MLP neurons of a small language model. Each row is named by its layer, matrix (up: input weights; down: output weights) and neuron, and shows model dimensions 480-575. Each number is 128 + 32 x the weight over its row's rms, rounded and kept within 0 to 255. Numbers have three digits each.
After each neuron's rows, "fires after" lists the tokens most often just before its 100 highest values on Wikipedia text that the model never trained on; "raises" lists the tokens whose logits its output raises most directly, leaving later layers aside. A number after a token or word is its count.

L8.up1201:164142171114111062203098119109144139171143134134187151137093142115072127124104156077099166135110188168130083170129146167075147095108112189106100099172086138175093106148178138120168081141185161183115123148127104149090145066162154188127138108150058131136120162119130063106110187153130121137
L8.down1201:171153106096127105177139177118116100124159085130094125146081116090094072157177167108132154109080083145168052070148112043136133123080128159094082120116163172097125139144133148220117172135188145127161154161163131120133104126209103103120187127152115055160151106083145111181132111122086175171
fires after: " |" 65, " –" 8, " —" 4
raises: "05", "00", "03", "04", " ===="

L7.up1718:084084073154185098147119079126076179134119093185164106133107137147131176156158165146126125119107196121156089135080155139103173149155139155132123123087108164158121107134128183143142117163122110122107092175124213174210148122173145157153191139116128089112133161136111166144124121073100080130
L7.down1718:134204122129153149107152079110121148155199156171155130097077111161080174124129140133141131130136104114120116127076154158110118139164105163086145137176145144100159145118149178134197093140112140138128135098082192139172159111153157103117103167133100043168098151110136109185138053135132152074
fires after: " the" 22, " with" 12, " had" 8, " a" 6, " him" 4
raises: " to", " option", " ability", " intention", " choice"

L8.up552:072150146155204099096161098152157090115115083120198147127108152108112112165091125132098147107103138142071144163127103143097137117144106169121125109105114099099141111189170163112140097139139192091118105017132108154152077125116111144101080104162140119134128073080132135169108139142115119112
L8.down552:176130168151108124140128123127151140141105083078066089194122112121143124089190099161156139119151135175094078139123113131124100173138098126102075046129120168109098149182097090110092187075128131178099157169132080089091110178111110157149075194123074118102197158111156213056094106124156097117
fires after: " of" 26, " from" 10, " to" 7, " with" 5, " throughout" 5
raises: " case,", " game.", " game,", " club", " match,"

L8.up618:105161194116108139131161152142155147193080169188130084107206119059101105197131158108109160151074129120139118198162175074157136116156117136130094150120131147166181173127092115169114125145104174154105098119074138106133093105137062176139181092140085115101100098142154157139113159140117100130
L8.down618:077080117116101157142085187087128116149109094113171137157079094085135086107111099148163131125182095094067118169083115149123092138123105121113130239127146190121166183112138125158110118096100171089128094081141170142080148139097128130108140124148069153107193095126135120146150114163116111106
fires after: " |" 45, " –" 6, " " 5, " m" 4, " —" 4
raises: " 2:", " 3:", " 1:", " 4:", " 2:00"

L8.up673:130169186112104109114115133166172135127163146072104128123138181146114193126094117133154057119144102116096099096147139114083077086134115122167116124128119156107077127111096158053153161106114113062141143125129130095091146194106134155184113079075084075141116169151102081140125124217079125112
L8.down673:153131093135215137163146141176123116098160117113084183120065110107095154085177113134146076129122151169107087131129129034152123138077096139093157134107125150158131202055065088197103067193192117126160135080086069097148137141075212098117117118136165121108122121134145179131099088136162146145
fires after: "\n" 52, " the" 5
raises: "A", "====", "e", "===", "y\""

L7.up1995:165120107129153140138080138081162149153137132153106092154116144143132169130128152139145153140086114193192141134114082160142063096132196174125140149085133116140112124081172190036099143147127098132168103122121155140167111159146112145098089139111206113083163106129102062230115138187167087156
L7.down1995:120127153141091130157144155126121180157137129145113171093104094137110102098153065151115150140124141143064126146097167120135176099091126101132149125111079111163190173070098198149142132126110084095112109149144159124151116140177090149098095179100161085167148129153065160102158167141144143163
fires after: " to" 18, " of" 14, " with" 14, "\n" 7, " from" 6, " and" 5
raises: " aid", " help", " support", " intention", " time:"

L7.up1572:080122201125110062122177087075134112170139108136126099141100154184075169120106159141121043088088182135139140151134134159088149127125067192087113123128075125097049106114073151116128106075049091032134122118094126091157085102105134112125152113122141103136106094104103107094140145127167207071
L7.down1572:118137083104179098131110153055155122131115092087144089110093123144097150093128084107125083122109149117145125119126128122151138073167161096113065095103107161087150136114109134086125136087169125120143148075085129161147137190112137142114133118124149143150121161073164122146145170160150160113
fires after: " |" 41, "|" 12, " is" 5
raises: "ations", "ance", "ction", "mes", "gh"

L8.up906:125114141136162159103139114171123157128172092140190133078094097136157142172141159060093113144130149165147102112118127116169122188165150129162108111122094146135108141172180098134155101159174112136115112204088139149150166051148106110110162113155146123119141103109169130131175077132093119077
L8.down906:143137131139124097205133080095109126049103161133193142130144165116167188126158110118152100135193137094156120133084115075085099140179145171145112191153112155183126122095099159135119112124107092088098157120090105147106113222168179132110123181165105141109148155102095059119088131165094121125
fires after: "|" 44, "\n" 26, " |" 6, " 1" 4
raises: " 1", " 1.", " 1;", "ula", "ally,"